{"n_layer": 13, "d_model": 576, "n_head": 14, "n_kv_head": 14, "head_dim": 64, "d_mlp": 2048, "vocab_size": 32000, "activation": "tanh_gelu", "norm": "layernorm", "norm_place": "pre", "norm_eps": 1e-06, "positions": "learned", "qk_norm": false, "attn_scale": 0.125, "bias": "all", "tie_embeddings": true, "parallel_block": false, "init": "normal", "init_std_qkv": 0.0202, "init_std_o": 0.00396, "init_std_up": 0.0202, "init_std_down": 0.00396, "optimizer": "muon", "lr": 0.00648, "lr_mult_o": 2.0, "lr_mult_up": 1.21, "beta1": 0.9, "lr_head": 0.00539, "warmup_steps": 200, "schedule": "wsd", "decay_fraction": 0.854, "decay_shape": "linear", "final_lr_fraction": 0.0, "batch_tokens": 65536, "seq_len": 2048, "doc_mask": true, "train_tokens": 817100000, "steps": 12468, "dataset": "wikipedia_en"}
MLP neurons of a small language model. Each row is named by its layer, matrix (up: input weights) and neuron, and shows model dimensions 320-511. Each number is 500 + 50 x the weight over its row's rms, rounded and kept within 0 to 999. Numbers have three digits each.
After each neuron's rows, "fires on" lists the tokens most often at its 100 highest values on Wikipedia text that the model never trained on. A number after a token or word is its count.

L7.up281:572504494529536493493482529551468602564436479502518621579536574516505575548505548422536547487476502451571574494496565482427564493454470519526528574381451502507561551453507498525520495503537412487416487525499443469394590515535465517505466481583447512510491499547488411514492563567416517514432442495621538477500499493497498454532520474468473577575498490525559530501457498521450483524549481561487440497474541576440506487482463451507561462518467461511439456449498509619523496463545416528605505439393412544516505426594470476473483555592484502533589498534420473465549556577469462466
fires on: " to" 37, " from" 6, " after" 5, " with" 5

L7.up242:492492515516424469610603469472489507502525553504514507526526532513487546536555518590459480520522395517511492501407578530439537521502472473516460449473512518506487549550617580463473625473442513390403509464465514451481395582557505472513458527493467456480518590439435384527531567454475585503522382430532546452527482455454484471473503472406530471600673440525451476520563577513482478496470534542466470559414460437462529549398485485485525441502579508501530483478463537478469514599504446496479511460440592514494472447563516377469396531465570491557559535519548493444502562452553521486
fires on: " United" 48, " in" 16, "," 7

L7.up437:532534507523573479484463423553491465491482426575495461506491578514513487489520493498478518440560544454497544473525519524531529514419516505519502435478448540474515542594438479418518602492474527466559407547405513431483485512481443542611486444552471513551519388575524503585619569514516457483494506501527591551622464450426525556466538553456550461530468485535593507444488416492476558458556552465453499522541425505462514577478455492467482481514437495490593495508493546446582585509473495508521467439510463459448504612480514510545424489501512452475526420446449573589508458550610494550
fires on: "s" 49, "m" 9, "t" 8, "y" 5, "c" 4

L7.up1352:484396470430576404452526470416596526447483532431459440489524495507525528482447507518480483539540391474560517528430482498513531445498513452489493501590464480496424492497614570480503469434616400433528487407421454513486604511488520501470452513460522477520513436482491492589462589433443529476522419490559434426475473448482555481588477454392500516543589489574556610523516568541486526497423547556553463526489601510473501585540551460497504392465511453535515551453415465516429515545513434516501472474598414458458528370540515480508497500353566467470498486520541454542484450460373487454
fires on: "," 37, ")," 6, ")" 5, " River" 4

L7.up518:545493535518538506482530480527585456589501507429444476507428415460507537440530494581540517547574543455429548572485440466538495459457455440479462481545496480577469483507499394494533460541489537562507516507430383503491520488538500544487481423517483391495513488468473524491462542502496475591481440505547483545587454439449486533535570544550545502453462529537357502531569489455492511614534508539604520483602488478545580505477481518565504545533448501509527450490481478453540434499504559430565471536411512394597443498570400458449491430463562603552447505434461559525530561511459482513
fires on: " This" 24, " his" 11, " this" 10, " and" 8, " her" 6

L3.up1574:509471574514394455533560468471550517429442573448558428479461556564481430494500440545448444576463423494358465462458542489558513499495445485530543465478492500516525503427457538514590510531546517449478527433566523423506488560589436488510504516492484472489458551507510486517544407515518519500530433457518441557417455428470395403593467442515450423519522553487503428480489427574509512466547514439571509593518405548532501489415512606448511477506432465439597554559423586478518506475491487425473492491497495630532497434461447443493476490433540522561483517584429460564492548581426484400
fires on: " and" 24, "," 14, " -" 12, "-" 9, " –" 9

L7.up4:539458422502555602395395473528470527483488610566538455491581508562560492545492487476505455497435455603432485567537514550423475445509558559431463554467492462533642527468559439490535468440597457524473482431624551527452469575480423493537405465494550486498589441490474475552577508442522562565449554514509485426475476503433448533512537462526540560484494540540479571488469402540463471490461448530478525488482487377501488608509457390443372550419484482527536419394424444502490572397604597472378509594491509440465523487470452488469538571510546412450557500599496557556481545553397525439
fires on: " and" 52, " by" 12, " of" 8, " at" 6

L7.up1039:620468419568439538459543609469548516562523476563521521609468483461476467408541487420416544543471549538453499487429443430463340590536509522542517492506593420546498415483560466574578522559511457479527501513420439438575538492477447496595563490526409498510451532510474452464460558479568512540544471505563424516464521481501496459501489511491461488442545577550549519552515534502539503539467430492441491480457373548444494571484446526460530479537426568499578431467510488515536594541463517537463443458531543497466490433487576605416471477504594474523492508495460402525489474596440411488
fires on: " to" 45, " " 6, " a" 5, " in" 4, " and" 4

L7.up1367:508479520509454524529470488489437497555479577465562544527496492411551495514478578429511426431633559544441409546472507603484384446432540403442494443520522616476497468592533463481408487449503489568476541458580420480438524442475410552536482497450560462499522486487506577441554521410518447587499431578514482508464498529483515457526460480492452469513433459455512548416538523410430563473553508491448578534465504449501408529469415484504532509437381379528478485501559480480575548413477457508497544505566497506489546443415542513461488535512566476553478483554502585591496446513526480437
fires on: " in" 61, " to" 26, " at" 7

L7.up670:607511477485538469475531536569532428471500462495387498437441514544594549433450580451505528437543382475495491559518511540508468524549444534562553517545510483455488502574558471421492537510461508449591519419555540460452506639474467497580491439404584503571547372513566511562483523435533471569497631475435572429498447539421520518546506498593516542466558515531428498511362445504504428511526452466610474532604608489486486496512455425423454496484486470539547480462515616487460473522464434484450504496524487484511520550494590472495440463587503570584452488584430507472566485494451554436
fires on: "," 26, " and" 24, " |" 11, " or" 5, "ly" 4

L7.up1964:550558508557507580467573466501477426556487450518546569580439536428554534467533417502525564527514509507476527471457453557451549525463479451456515554498429526475506489464488516404497477596537444459507509458504481454537448535560472436534575449524432515539483512375538332537587457446516500421526587455495511502568433494525410454470418553445526431513403533536546467527493554541582516549478501550459496528504542451460449576610512505472498520494605487546412482434465492546539477456357561508585513477568493571443539504479546527486469443533565419439547429580481500508599501451538428553
fires on: " of" 18, " was" 13, " is" 12, " had" 5, " (" 4

L3.up186:560489433532596487546441465381497509536527477540529423619546530521457543505510502479570426430577471518476490525538451494474406512548449515467458437377583653497555461579600472553545554522507491421510521467577498529520439482444561520620495457506495586508450487454511562575519502607529557517458499499512479492512442538574465487557503461485393447454522490546481505527491528494526439540600449463429571541528532605495455521474535563525443523434564511570559487466487442518428448482411540493480542415437502505538585530550433496405443492504601424499496543462571552494523543600423520545
fires on: " Star" 20, " W" 15, " Asian" 5, " Euro" 5, " See" 5

L3.up1034:569529440502479449515464572437466513532524527505482569496447488530526517499487635509558497535576470473461440392469454473475544488621527468469542512519488569535579414549468604523468502491510463469495465505521530467558512500471486559430459463539491431479470404533448430582451440436508542505566498578469514401442597512483433469522578550576441421431511443438562489416477590595540465504542524529540465529500466503536432507509446545431579487512591544472480538384472463559482561438454497544524431477550371516533547452443460437565458499456570512551555569476515502480608452463454392480
fires on: " under" 29, "ing" 10, " among" 6, "ring" 6, " founding" 4, " member" 4

L7.up967:548511479538483499477434495419403558486519475488518513523468498532561587459473390453501530507639501502490460559503467478562545444476354462506468572595544532492504482533533516553470547476509525632532562534501462539508481458464560503455519433481505534483486524502517491523534535466517506459462501479547492483526432583517494496509487553425518553530497443478603476458477509461487492402411515569570479585460506475503518452500443398431492498451396560475525468521486398543420585378531497499528523429548494486484505532563493518550469513442554474543610508536491602575447393498392494492
fires on: " in" 22, " a" 13, " at" 8, " as" 6, " to" 6, " from" 5

L3.up1055:434488505460498467554515555399537436527517446556475550471470444401541513456487538532489470528591525474521441462507555548535474473533518529547570481585507528562482459452516472511480592474461412415349504602441473551469518538483482572441479569502505505532497526485455509490494506500460488519543449446548479580560473503505525603427508568467447545402431502509428542438548486518526462538488562494456534473534461571481472537502538539508542464421466532572513536451494552509486566506511559491524440495477537483545469432584636543484551520502491459391564554453493418516478488533399477472
fires on: "," 60, " what" 8, " which" 8, ";" 7, " 1995," 4

L7.up1105:557430512492462392493448433477524483521590471487549532501483492464437469538504430458436567404508524537371474504457494465483462487488575533537491490461452553469509533575499491441491424562501412574537626504468430528525499485563536560480475572527443410558570451492543417489487438472548522511549504474540443482443439447466465481345428576565510502633487502477480527483503504509444527529573437481510477600586489495474476587488431515517450508589539507615459468540534489606547494467467449525489509491487440451482467547471496465439518576477518509435488444542505491442440413402549559484
fires on: " were" 17, " was" 14, " are" 10, " later" 5, " is" 5, " and" 4

L7.up1614:500515524555467457533452529501498590510488508429484475514510479526493387452455382580486502511492525414509447588663569496497547491398508553462477419389493374468484484499656519508527530442551531512506502512544457521411509608450568415477498439478623515483489532473526481490481527512547564491541567459504513440518487516547532406419471469544456529504455583510485447438459541484489574575511490460518491470513457480464499554544512462559581468545462472464433519523580473438520536468481475469444437437555519560404573468516403494491555424509603520579466438456465423521518503479442544541
fires on: " and" 34, " without" 11, " with" 8, "," 4

L7.up496:510564402576502598518438474488509427473502499533462552556555439516501581581482615568522556555523517419492395535438485452551588509593502538466557408535496471444554455420537469511542510488585486503482465477534476525450461498562523471528504536484506464501563526496452502530549501551451556565520541532533549482497441629529580551460470476523485494522522427586436464460485497483481436434527561503400462512471523444527542476446534418397545490513448547518494546458522453487457473555510506500507538477421524578463527488456541493548365558471570512542444508553529502546482442557562468506
fires on: " " 32, " re" 9, " and" 7, "t" 5, " do" 4, " |" 4

L7.up481:400494571564445575559477587544505464463539471551492547540451485383456514382525568513514357496582455525459445494509538459490574469420497550511518422476562460564517506479407468500501477397447485459458497516557453503542498482567554533502497528445472405493563493480542581494427563507473541648544528563457531469465490433551520660451492495521394514421511434514506453471397509540491438457514511606392590487475514513442510536494443445467576468440520511521491546497390409511622494453468450531570471563501585506449442596454504450417569494508558388548543522557561475609494499482472554538
fires on: " " 32, " in" 13, "-" 8, " |" 7, "|" 6, " –" 6

L7.up1723:490498519526526461571450519465523479557396539473555500479450460465552480442477448519574502516551549491534577496524510491560416426549489445480503532473514506423502547554426490492536499504501507527466558583422525496461462503465463551527411494490541462524477543522526516525534477472478518540493469555477474487503556498419581493461414544511430430480515480461624466497512434442348636502515534533496565466435573489526432517594461574429499508430469481548431469546558533523506533533552453456428498525481503478537439527559531509513533472529369564560400547494599480555452494439583558508
fires on: " to" 19, " such" 14, " as" 14, " a" 7, " movie" 4

L7.up154:397483484565567573499496606524459475556517473536367604461560506453409475430446504458548484576463554506503510539431525464534518511485523457500524456456534545461676466427421581447427376522449491648497538460554522577479473532508399515443538533495513521448449421543434585563451547485595547531479525507520431580578535450491511541493493490519501511564509470454546464382472514583436480488412489420502533556454556470471452521454508503434473486519498462587548489399471491529512537582475540519511580547553456546518577553576464538474484510462549500552551433438528471637410516566574588543
fires on: " " 98

L3.up1436:437371453384527587496424442582566523488610466394479476511510384488538465489511471462524528500577578457412486582525466513435469517450528500512488460504485528541459526537544461562561436437399454506533494594495535400529490479509480531580478480477550513482521515540476544541444490445435486557527468515503464467505503468450420483539503369378436523521395456481538493463436451531528496513595413519575564515608551510490502484543467440532557567542515559603389510477526508478534482612587556483501524479421487551570507530465512479453452508608490519524526557505558511507509493544467356482
fires on: " with" 28, " life" 8, " by" 7, "mer" 6, " part" 5, " member" 4

L7.up231:497538493536456365540465428433654525520362550509592549566541458475548475470408438435498502567360448480487502379505483538483395449459546474498460549457508470592467513530409523385399471561510515494493546542460493518497552486497560459426580533529478421594484479506529414473433528475511470548547408452412470592468552542488493440611515515548476563512501573494540531543512450505425478448427556488542467494412585553488488483450436499551498568442477509574498478467574521513524554489419579462538445557561530466567527496466527572510608527467459417500549450527465507441514503560525470487
fires on: "." 78, ")." 7

L3.up2029:574500445463510469542560549525573557557549560477518573497476509560508545560443622513496458526537478444383466453518560600510432536464582557461568422460581477474521498529589493571545449456514503419472476474508576455472530552598546482537447453433457526584499417616535557458558519444470483555541584483495480466495437483454497436517550414489463532533406559557476558457459521538498413497492436408515531549584541490531509461519479437483575552471491430444513469502498555556519486539443453490529458544493438521570484443462418505468456492536493530430433526547491494534499484468564455460
fires on: " " 45, "\n" 13, " life" 5

L7.up669:519548481528425437518468541459536521530431483432488446364475467468475379539594470509561428508483580542480497458532559516544579568458451510561542506536448449500538592483438599481581370545498449512478520498467506492569525494525411508530488452526508495476397508465592465433504508483510583524511431556545432524556426458485462488468503514514438530576578459531586491506490537537377443505415443513490512467535493469451518390442392524448415567462503499505531522410509543503446487524486426499455449463426533511613524555511493583509549497557480583458386550473499513465512526525501527561
fires on: "," 43, " |" 9, ";" 5, " late" 4

L7.up1599:485397439495524471502444581493548506534367465505442435567478511514455420515582451529496480499529515460524527479444555569472511527409487488582540416462542360519510489504578576525458478394490506492547568506509391539541530545497424591529472584505455537481430573500520518558446413506530482559487544517587534469577511586408541565515434426543400492503622545486335437463461496532528421546538513465468546531446507506556445573498389447547549550428492493471499512507385443520516538507547436543393555416495528498430510500514523439595554476404506457381468522534509461559528473593512491371
fires on: " (" 38, " " 11, " \"" 6, " |" 6

L7.up1777:592530496481582570471489473502556528540542459462462514495562512567474452424504428600499536446394488548500479557504510495477522452547501546488482513496536414485539530614488485587574509461468567439452436440586410496473409504614412528501513515496497515524366559491429534493469469505489493593448528508467470484566445571440440528467473430519404490469529479543554516502496511552477443561476469502528458444540519456458504371428540457426534464460591444493483516423490514495545507426453454479482482450488538597546538465476562483469532543562450455567507580558440510530511496483511541510
fires on: " the" 28, " on" 25, " from" 5, " for" 4, " and" 4, " to" 4

L7.up108:497506570502501432505518519488509362511499528472443545507518566462469473548530531525434438543429469509486455601498486451506467494529497548514513567538508466531536468392428510512512492541551468453534454421536529537531634550530541476484472551418550384548518479517494531540532473438442498536501531544546559473473401468499452426518405657335426358516495524560628443431449423502488518556625508463495501487502485495483461526447604410479481552552472432431519469437423583511520466510494484477590443516612504418466483500486445470415493538497594529474613422411475444505504546435523580447
fires on: " and" 26, " was" 19, "," 7, " were" 6, " is" 4, " then" 4

L7.up456:578453520489521528491484451483599467489567530506493494466494484423572496505460485604587446494447455508511496523468447524516486534533556471433552535529484519574478469461517486522521448511384521475490531510529543446559452512501481383434555477574471502512539534541439520444510446520538506457491561534572595531451587341455496576372526425521329472453510571527511532567513486513479533513483490438526559504567518547522538542490553483418518558369528505457404555523457485576480446507574553545393469455533511587504546539463464543549534519404538462489425509519468516502598456479430459553
fires on: "-" 30, " for" 13, "s" 12, " by" 9

L7.up2021:467468460535570476577523506501434523532419517480587536567431442458420501543534501478567494516477428500516479554462597573532531446429491453589441469469554541551428458492459542573498450526495496544502500512486458457568436422489458549523509507583523511626518533511512497516392514477483459459523437496519456492525309510505559543517414503364450455501522409423443472530501487510455447406546530530535322525463540556476465423539642498511439518520490584546456556421484531490573416453578570533535551485557461537566585532504486495479564620474489565548607471571552490530485456541531510525
fires on: " Bronze" 21, " can" 19, " in" 14, " not" 8, " has" 4, " rare" 4

L3.up1151:431426487528536442579431524458599486455509629398498472467512478442409529508492548482569472473497455604400537512531433460569440495477513480560454390521454558502474517597457469556400490498564530477583433525560453557536500502511468565458351485500495529518486402539528516503488600469503508515504533524463375511548459447528486512453539402404512407455453516510505570504564400465558465418517568451520550554536507549514502522529549506476472512448548556457501507475430448532529574594511429404449506533538423564527495471406448443553579490617510541501466426584546416483487461532558516432
fires on: "a" 27, " g" 11, " t" 8, " am" 5, " league" 4, " " 4

L7.up1369:530577447556521499603451395413465495529450446511614505538453427527565475472508485511474432494490507499588483624427475561544601452510467510527424585470621544522466486479495501486422490433460539465427489382519460519427568519456476543465568565530565494467475518456491556478472449477370512425504525428544539529539444431390625610532554436546542472525514488581495503603464471501500572423475601357519481513501526549489487562604519495407524552464491524479500405403535466486421542482467493606490624434505499476490443548572501499458523521557507526587467505441477556481541501497464484505
fires on: "'" 52, "’" 4, " of" 4

L3.up1914:520527518547497553516514489379401424664448490485550506487472491506564503624463526521406514485486512501475524435469408523550485534482429512450524436517486477513538541515482479513600479534411590446556425507546552468498363457524456501491436500500578498581569591515529535521435542551469495536503490417484463493582455522497479451548469474586502461597549506579457497493473524533535442524449448536445561532613505540426534429510523413524404448486531370463511475542506502541528519589484457520501415523436536419597348516461505524514547538474511523507482547558443438458504458546517412441
fires on: ":" 36, "\n" 9, " side" 8, " team" 7, " " 5

L7.up1024:447521493546476380477532539503705482517482497527446585510450567619527446441445498449523600511502525494552487512505445528595487452410549523442511512505457425434539492516497505545528480574445517471529522511544497491455590595533536466509544428528524444517547498487451531482496531362480469553556531488506433564521511468517465426499551472497445552569510520539604486547500441523496515492455533431535484468599477533453481482463482478568399553424474456531509602476457500491475563475470572468543567502487563399465459417521526485394496512422386484450513449505490569626430599541511519464
fires on: "," 60, ";" 18, " and" 13, ")," 4

L3.up236:470448433536530446473541491462537575563474499538543514437588496580474491562565559504552430556485563465490475478580530465541500497460480514493513541625536468552585448483464477477515477433539443521456525488423462556464549468482532553524491528504598485518538487547556495521494553550554574550432505481602434562471448475540505540399439365501431540507519559603554527525416506607454459488543506594500415455460521563500531487482485521547522502470533605596519506535501534521465539419488537548495520499441497501500525504465538483364486508451519506541560489536597569480502545429474492521
fires on: ":" 42, "-" 32, " -" 18, "A" 6

L7.up1111:436534472490437537483543562471486484501510336514505521455492541570443527449533497468551474466553520581472449465538533552513520458465436551510572491566409534471523499554491478531531488468455523582543466556459587520497472463483533608507442451476423552530557490502522489482411429541517510551452465534499518477463567554543469513518457575497499538514525515466483535514447506515457477539467482406515509394575454620595470559525487491525467534595498628586501502465499467489590564552506467469526489406476537559503522478532470478471477491488583519423582479503535519467511475574556464512
fires on: "-" 24, "." 17, " D" 10, ":" 7, " B" 6, "\n" 5

L7.up1396:452453499468573459546530509526416488425487529431522557515537455428496493480437507485527495449425472579447521499480469529497562493505477563582563491431508481505505457540484492509513409504518524558467501491486513448519495533513486526483496478576518472543423558467453442501567544452513602531607610469525495478546511459563563515455587508476449420564497443509493459506509590560466481547516463482413553570477571561494466444516589501431436587478535542466557535416478511459520503557464471433495492509485375493496559474574514455512458454442537557497610589516552448488421463535505437470
fires on: " to" 31, " has" 11, " have" 9, " not" 6, " who" 6, " had" 5

L7.up1138:499412511427408448560531551475518476391504493568433510576428500495448543427441459447473473565567422506502440441371507551571415451474559481551459426541517492496565550491447428482467428503456448582554497534478460507530567593514408508444503505495558544484525433468411426565494566414490556503558493544424532563464561419481439509538542598499528472511534520407418509423525578528375380381476493503513510521394549441495467626468548455468412473581467517534530485432557428500558555521508515541489525544553542415446537491574501587538442534452559406421519534516402527505421542506563482536
fires on: "." 54, "," 14, " of" 8, ")." 8, " in" 5, "\"." 4

L7.up1847:535487498535524436500526498539469463523583531558495601493477483466563468449460493585599408505485432561449583452484537414424608541507596459534467480507554501578542520468508469446453462521513556533517476585532469482518484449399414514429517552495492486476547460514502511479542491489561339465594443470433465465410522535529583387473478479513573427522586468478478468447472507564457474451416510455575512523484504452519511491510502606471561481404493446549552548425457471529522544559553538358514435406629451585517500631477550455521483575473485514525546487501514449459535407550583520566
fires on: "s" 50, "ing" 5, "es" 5

L7.up1415:560515569444504520474448620448442442467486478563530572543488494470531499486480465516520430474510552571518573488492513476500561444490403487476520589495476424475552577479579553450521625470581519560468526521529410479490412524460553415525532518536543543559563460534522470662463513519558495487543597445610530496456438494390384548502515515454462398550536471532583565506541515479516497434486514454494535437415465543473493570492507512453565487502475530472483617559446548432553504516590504548597415541471524525486422491598496457503488509408515467541437416514482552539530452513469476581
fires on: "s" 21, "." 19, "'" 8, "y" 8, "a" 4

L7.up1253:503397475510530496551477533417407517444506336419608453380491491556561477576555585495444544583534535450490497500543498485620550481437548493507533520484516427405571508480553515416549458520513458529580459498491465529568459454477521434489449484410461587574555434521526442510455538483527478468531555523636510514468448569495543513569509527474528470422532499439431473527450493507433495515574529515515468488499481569499437531476444489486546581612532507455505541588460473398473489455447501443524426460508510471532468557557555500533427407474494433496487551536581539485521525506529482528
fires on: "s" 20, "-" 11, "ed" 10, ":" 8, " of" 5, "y" 4

L7.up1408:508492493503483507457451528513512522576490426445574504493531509490473507528555475483510510487534511564539572575586529472473525485511456447553525510428456587540534445527504491545519516582444576489494504503540407496543579515506503484548537498453405442518566465465460410492545543577514440498470548511557484583511463578584469510489530547605440481451542494471505497476542520518510459593576488495554444572553414435490491427489572517474523545429496538513508537370468521531637502511466460495547487497549480530501498387506518681492476590472526531522521514462400566485400450603441602575
fires on: " after" 15, " with" 14, " and" 10, " to" 8, " before" 5, " on" 5

L7.up783:482546460573422571450560529530494425453452453510503469451444523511511532400581440571464566656526463536480509449486506590558461517516524515514496515496438434529448527568473543494501542542471472474511488564403497534449562453471470532511536523478455501424490542411548551470477468557518447453504510481507571469484521411486478472487550512513501497547583495504486473481532509453445536556526523477554491515531470564478490498541478473454471553371580482467536578487472439483483448521449418465482417427630528543542520507495461535525637519471536597495500531487496481429516557470537498515
fires on: " \"" 29, "'" 10, "-" 8, " for" 5, " million" 4

L3.up1460:506456540497524530529544618560482532455464539509382516522473532566403470472443521487440553398451484491532477493525549633458477515483515605561503483504477495462587566456585498533505592421457594495526446400498574479533555525407430481428455493453444535602510520442521527491504486512532503449459545426362499560533519523426528494523581542540515580576468468533472526551587458509528544537458476560500556471479558472458462516538442486466497488542536501529547566536412612582442496489494460477457541369519514557518543502553483567432463559458516465514531603429452560502516452500578489456
fires on: " |" 74

L3.up464:495520545521526480540490495478552419428486477486507488463527557499636609570474555378502516544549530431488487423523483507511496611461512511495493509557602515488502493468527573443595532560542414524435477498474551473523495451471419627370496528487568426512458574529503476518464504496487522544448451485493555502513487480625570592374509517543559496438427464511438511459535432447580382621476493509571554457546552510559494542440442498441645506551383553699579442482438420512526624489539438463536464442520588537455443422498495424553416499405467508489458537486555489489480420595513411479
fires on: " |" 31, ";" 19, ":" 11, " since" 9, " before" 8, "," 6

L7.up487:623553478487547549466527442482495542543486500500472552528601509586524480516454421611509514600512511527434518467615539595457522451471584505526502459465512399546518565516470485442595612535482509519503448449510516487521525675477449512552511459545569524458508547414502477481432555540480511526471469499592477402480499395589522479507534506549476468399429596507514485492459510529552602473438553401403467513558554499521490524491493487498389491447589596577496522492422454454478465490534529374609492377506470501413477444382474434471507514513487481469514530537408417585517509437459548419
fires on: " the" 28, " and" 10, "'" 8, " S" 6, "S" 5, "," 4

L7.up611:444571570564504459485478506483543578482557430433547527644481442559537555561448612455533495529518522412467459466503495418416408482452545527478541293485438540519499539489494583538465526506544546504506443499420479548490441520471585483479541525581505506557525439528591490421524473464531463507462549509502438445474391532477499452461455460506417515451521535508508596580491390557486502464470536460531515515528511488452493535457526572620432494536452476501552479525501470516534471627536539476508475586530542526621481575548526498504545461530459510459540457430514506446518425551509447554
fires on: "\n" 32, " 1" 25, ":" 14

L7.up824:546552552512505507484529525488550486443465433590514472490520487488558474509519536427493410570470447489475523520549523548589534570541501562399426541525520446489548562554423466472433510520502441521473492275470522548541520525411525428479471513577524447442497502480567594441522493544443451497543601428498592538482512473514470576461502457551526470601564526505526496629557508501423522459443504479498447457549545552467538606427496442518525484455557423574499517399516538508471454488556528598464550384494515548434514532446536499400566477442512573569559513489448546487478499559529595547
fires on: "-" 53, " and" 22, "'" 11

L7.up2020:552458504422383600504469515493381540480477522447560476473396521523463439444541475423552535469491480567601412401527602533537468519524396540473542517541517476449440477539523587534462460477512503440453520547540556444573554472420535505399481506483526477538420469477518483453465572448505510445486513422513494526590486549557464502496520557398390517428557545514536508509394458540463460492461544554462509453605494506539467489506421586513542430618415482529531454580484480494468533471552533555509505499445524543551479630512498468436547422426521530478512541504481531531449560613565539507
fires on: "-" 40, "." 14, " National" 7

L7.up1808:477486542456513474515464495510588426449501601465542509530427450495476490471502495445542514585512455479513518502516472559512457476484565490472472521490550484386482543473407502357507489512420495459626571407567566491457542442482591519470402557496598513538557581490470575572543499585427454397477430492460462525536544436513520501459469495523507443521520504387505468506550530621472457472561425462567518567457529563481402408479514492528459611574431466556548538489493519588593498450453543505539511446555465498568530470579577518515482553503487453501503497448527469449396475643548579545
fires on: "," 47, " (" 27, "." 10

L7.up296:461468517570523591491528563552490598464488533526594556489467477426517630517470570514494428553532558472529496515505427622423531567497581527570473491463540495389491557449552548444494512416433521421509449567459508433479502463541543511480450479508522511505451474420536468432471417406479579399528584527519418489531490405467381397499538459497431450443557522488471536427480459533507467521498456589505513582460481488513514489492600576586513509560463484605591648519490505537582625520519504436472508476529473521532464547552504533528480581545470504488543431513496538453516578460376534522
fires on: "." 28, " York" 21, "\n" 6, " US" 4, "io" 4

L7.up908:583439569449544541479486553524493480408479475478486564512481460596533520578481522555459492503439502511478511481574521444472562530581627553511475484496501532569434608635452453500480562455518517513491400454459501438526531591523507532482521486561544484528489433456546480501508481543465508530565549497505514498534522522516471521514416513548461470554566510660433470566496571516532585495482466538534471505538525510435523489458501522522512533553540469525556556545592603561502440554505452554473396499481404480518459521482477379464450390513524497482517567474581438506442653460505570501
fires on: "," 32, "\n" 28, ":" 11, " by" 8, " and" 6

L7.up1451:490508531477393471478483460543557378578489562403503522454479524512445429565525546582491495506531426503447520474522488486521499531437524455475538404471493541523537437495541538446512434561391493443472444509499476491485475616514585525502487447530421430529411509530470469557454504520432515541493496495606416589449459489463468497475517536458589462623467513608525452519456405509419500418523467523551464507593482536474453518626523478427490494436433428595551545439567445467524467535484484530556498446570498490521466554493514483476569596459437528514438495456422469438498547389471520503
fires on: " and" 35, "," 16, " went" 10, "t" 6, " hand" 5, " " 4

L7.up216:573515556550459455551554536477478395582530508449497465512473464482542432515487627505470529463521476528538388507472499540523445551448501595532554501493493515429419517577494519535561451480524506423559531462371547557529408530508414533484442555545529471491531414505575504531561429472429510476499511511542477488457499376445472508452415454575515550453467595566574512514405560435501573479420518559502477585557523523520538523500382492444455526418591451507421473470489484447480347489475488597505490466434488530471558567467484497471464453511523565437463524524458497534492546539427450520
fires on: "," 36, " and" 12, " |" 10, " without" 8, " not" 5, " be" 5

L7.up301:525489568572478444496546483414533455523376424544367526515526552450504582481510565540500434482587563547442504535544447510484490465448439599512570487487546514570559387413562547522528457565444522441485626499549466497466471498553524492451480527516475445532609504496490465449455474493530543506419626498562460507575529477441452494528502468558437419473451445460542561482405377524532412544426408433465503451443574503597472590467529490425492482514522479507554527510485518448512493527491540589547489522536534504531522546404513464415532490380458524557507451500436472543548600465523525423
fires on: ":" 36, " |" 28, " " 8

L7.up1790:457516486563489483407434481469504430461556427465604527559427538539458549540445483448489524515556525399597457560492460556622509542519545585453587523463404465428465425482511518529439517430515430475430530364495503471444580473568500475503488531501523417399546477493516497608466483509509582482518603557486458618505473546549506509427425605534450419464429451541520474464530463551582493562564535510526516481526435515486496473479481431500455534522484417487541445471517526518519519511467459486443555525471528492515540522513506420494506502512608517496454469471470373558593517591452519523
fires on: " and" 63, " |" 7, "о" 4, "ing" 4

L3.up282:569495509556550464520550500356574315498492546569536578516531477506562577525410483555509483481561422509514484400396592520503520553466501456479484511606563531586524462594512440558459470573485473465528565518441605421518470566413532519477487484450482512506490548496476409528541454472576508539549465453456591570571475440523518530450362485514452502579511509485471473390532458543433476483405351539481505435462580500498549504402554423481488508473502501555570509530453501530512378439511451504456570472571509573483537533519515542491472512599519456502579522554472536447497484471585518469
fires on: "," 98

L3.up814:556612520516456474441528570476517456577479514505487477545433386567488467408449551530565424486574487554564528497531546518481550505648502478527476472498521515547506401429500480552609584579484543506606565581512530564486453504424485515461550412571438475488509502478487554447449572367540486576518505424556437439590509441553523554490581539484493518480461580620521434525498523524499549545467573461410445538543510505462559505513430493507487564462487553469508584436545477504490493402493460436462565481486480552592576528431469492569523459542558568571524439462528494530555572494503556528
fires on: " and" 56, " the" 8, " what" 5, " Assistant" 4, " that" 4

L7.up1602:475500479487578547523557512487490449457537474427522462518482525547479612570468544568516495545549592492534499484488507460544526441402479553444504511523559563483534448577463535456519465453460495541521421596388526546422414483488562507539482492543474386544481511462573458405576539612548601520511538521567556414504545446521365437554487523513425492497448506590485507519413555525462405471568489494456483505492507481503490479415547491458572514455435471508534417451437462473479492643432495499521514468503469546586413478476540464368494524571568544406493556471530505475567464495528450545
fires on: ":" 60, "---|---|---|---|" 17, "\n" 8, "," 6